config = dict(
    tie_embeddings=False,
    parallel_block=False,
    init_std_up=0.026,
    lr=0.014,
    lr_head=0.00582,
)
MLP neurons of a small language model. Each row is named by its layer, matrix (down: output weights) and neuron, and shows model dimensions 341-468. Each number is 500 + 40 x the weight over its row's rms, rounded and kept within 0 to 999. Numbers have three digits each. A neuron's up and down rows have the sign that makes its largest values positive.
A block is one neuron, or neurons of one layer that tend to fire together. After each block is what it responds to, as a language model described it from the Wikipedia text at the highest values.

L7.down562:517453595445478514498479395529511503473511535549501507526475459567485502508490484480499489503481436468588445455475525466439524524597499458520510517567488482484438479460524474436487509532497504562553469567549535560536546490483499488486515443422481528491448438473489451488592550509495504475537463556515474519491484532490571498438487553542507425475458589477463530501538547474525439487463
Responds to: Sports team name parts

L5.down37:664525541455539531522482525517449496495495474490504561451480423498439487504459582495527477500445580447523516529511516451572527494535427513544517542498545512482489428586560470487526490483495518522506477520527495541518551535465474503559513490473448512585453438518611508413480480571538477491508418511515488538525495544502503509506574451549499524517540457502530499498521541487543526505568
L5.down454:554491472519485466487513494545479508490426532489452426493497554515471523456476504428504439504448457519436511543454533508509520506455567539544509534559493513437550522561481526485528510526487489500548433555556486474485521516548474477533531545516502512490487428516558494472479505520540531453450527436504483533479448496507484571463544538506490590522573512522588552509501530507517508462487
L5.down609:512455437496490521521538435476468481459378549480526527530482528517506445465587529514463521489462533447517496483541519545506472443531508536461466503503517467544607513520523462569504516548482543583595431466506473552459486409441539520542513556519532479418456421594528460506563552566484442459574537553504511507500453460558485443492529507405533441529588537539465485408553542508546513482436
L5.down688:539481431481480476481503462512490432435492534468459508525582479491501517507469397515527503498493561514502560514511523484422513461545480457494512371474535571519517476520418575509534440540536485470533454567517481438509440502535555480536415549477493537535455469430529477455481515533494452513494496518429438482515513511430466495476560597509518551487507496468464509552501466555538529509491
L5.down725:548474450485525513478419517439438523496509472613440535560523574509488441514434359579526512495511516472446519459517540562497466505528449463500523476492501472546555501421472461511490496531533512507563504419459484495457577504469499490500502461533455488577482484446556505581478430533455473539474449454540506546507492450504516485521532491440495553492458473506438471446509521484541498497544
L5.down807:507485465490503514478539499492512503392511509524487554482498498523528486540493477503505575470468519463517550532468498420403490502476519508509526534456533545468568439502420543536451518523451562496535475474495515561499506485456550475516542467445498502500453473557536547516423558557447511426496456435458465463461500487412515471478523593519545420499594484494521500526537520558555476482511
L5.down1093:429424472507503530539482511523502508564506471460437526445596475487458473492495501500516505491470514454512487583508565561584485536445525475447505543511542603494519513509444457513621552474461511503478467489500506518422502468458546482554462492440496461442499498484460490476486504486539507496499513504506405478561458529582497448541482511484505559480524390544522354479546449518509501510468
L5.down1415:461470468514499547503480501455517493462526517441511491535440489504528525483478437501485434512499528519508502537478440520578508531476465517591482499529560589468463475501444494562505549444538492519442534497559519509472513476454541494492482492561482478539527537480551557427556502420562552551483478569415558506530530498525507510494478498535540480532422477502568549467521550569469505494482
Responds to: Section boundaries and year prefixes

L5.down262:519486495501496472504527526459586515502474500444469480519554470469579460492548496538488519487514490458527456502465508533488524598392522469523396483503493533477538526530457476502605564494486477530538428575558500466540473502494517574555495567455443520503465497478481423511453519469395578514584496614509481526457518561473461502598403455602495556486529447539501438530523507523430572455490
L5.down298:522453494535416507437469458490558464502531422472484536432434522482432460500422460584489415489496582497476504502460519567450552524470539524434553488521428562489476499442522540484484499502502434412585575458469530502606471500465519487491494489513442523567446466435633513528540531542465497437520429575505445509478431559483502545499456521472492469530498511548544549492506444496513527520508
L5.down403:479516510462485503486525471511484505504535483545549470493508535471471486465471514551431483479469482508471525527491512489532414520537509489518539473485477488545492511548477480471529482533507487433600467494476458518464528495569482502427521499518480535522496509500557449504521556519509393502509473555535394410554533416542512531410515510492402550538494471563477572528501578517563510447543
L5.down481:503478514486487503431461521491498482505535514560516478476499513595524446513471549526501453431430486470521464516507566480464485530518548451563510386493524542496499567474507509507489498465545534501571499487536525568543490542500480514498512511446501474481469465470527443543502444483502528536481541446515486488452524467600578490462497492495525500487535571579542461473444598549469504529501
L5.down763:470476533457417528465507521509491504567501556511519499475453485570453494583515504511554513444432561432485479447497497443489463556586471490517487441507468539494468573601500520545471505477498523510542485577567458516476490508462592529509518452497472563422509479517455452503474493502496481556529485471433493584554506523501554492482500478526475496475453485530481485478498442506556516496508
L5.down1149:490473554461610573433457630528503569508578517512521457442435440527468521424486469480503486483480529470500525480484512455493488486532547485453515481530458521498529494490556525481475501465469567523541448485491512462516482525463489523548504487493526499533466555482407428533535478492429501461556487529482510517487518491486441448437513484445517517409527514505567456523426434510495561495525
L5.down1416:519493533526504473536554510428561428477516503505554518433475524488493525408416397540518456551558459487555485488479493491563509511549454461525522504492526508498538420424524441520473512519504510489544530509455532514445549498540460512495461545557464539551493501430508492515524525514484564577550453503497463555489513539499488548436507503456543492521525517470426527436533516477464459487582
L5.down1452:482522506576541520524533530563411471568491533412500543522487506491420467509434505540526470578497449485527490502437525419510442482497500502458559472551510455513519504469558450499543519512589432473495499493515508548473527488640438481493527477510526528478448419479469454521532488509499423450464490524515470533512527458505438487452505488460498517479498480468526454441476475427419531564444
Responds to: Counted games and appearances

L4.down9:537390449543549573480517495527483443532519458445491507507521455453460456503492565499537579489540519486566575449471493576517473478464491501469430455460438495516494498557543564481500494506505553482600516500488512550492506470534534522507534486469458470510463509468491447478564524576533503621489576469483475511483520487464517448497512559442527526519469534583529419471508516550508503492512
L4.down314:631473394509491521500568486424477493554457469458558534472549487518541490514561445484475534565430533491537463529469493492462504559511483475523494476536519580522493529516460522560481492525498587497577520386571515453525501522507496509553443513474512522460440479501551499460528472469549510507490489510527428495432491575496432533522486405492510491505471524562497481551447458503518518516491
L4.down416:387530470513527442537524546503481501516563546435466531523468538483537526456496492501425465595395533514494558518493484438477533437485426476491478596522485514540464512501517527579476440485539515528512526463512436473498507504560489508523462441479479467447443506464531522454493462475519464488520516415523504503460526533539472473504519504423484493582490491485509423557483494521491485439472
L4.down535:541533531487525418535497514496461537521512429455492454503469473489475467466479515549520517537510434470517506505475524488529440480492474457505519470464473552417492461476511399452448537544479492507463525501526561469531454471499530492444489435467558532531496525515455501522442457514548525469491481489510488509492511498598536522431503501470508541456505526558576477521456525512469515481524
L4.down637:480476505461517534555563565494477506596497548492472455514437492416560575466530552534466436500505472485530478488528514460492511500515520449423470529569467494516516571528508570482481454500541502513490462516508572566499518454527500495487440482515485428472496486526450555510568451505467536510528471506460455490553528458542489492522502506546451498448510460531446452491497431539516423498510
L4.down801:475525517461537476468526517507503476499534520439484521567458518496486559470519472469504460516452514498544565437535454468405488449480595495500456418551499499457530564558456501461546503527505464438491514438447484529557463506524511474517492433471478492549483525578503438561470496509457497506526511498531452468507528478461500492484509499488497524439507509549536548518390577523524455499491
L4.down848:550531501514555439475573527449568502527526504504470521496459448489495519446555476533449442453489599499477494495449505477451541465575547438513505559536528523497527486550494558515385469449499510421491486541517510502565573530461490521538470480538515526496475553475483529569488539534417511449499489512522492454461526483501542481427542544503492495544455516523559555547524562473510431538504
L4.down1249:489523505519485544510539508534530474503436508507510520468514458476556540420484569476443556506411543465511492490507554482480487470494543500514532472524494499459570555500424569517518534532555449461416481474499444611496485499501501529532572514523553517528502472532545489557461448492584534500545470507525544506449515542510462507518458401531557521483523598505595570468487476511420499506540
Responds to: Football career hyphens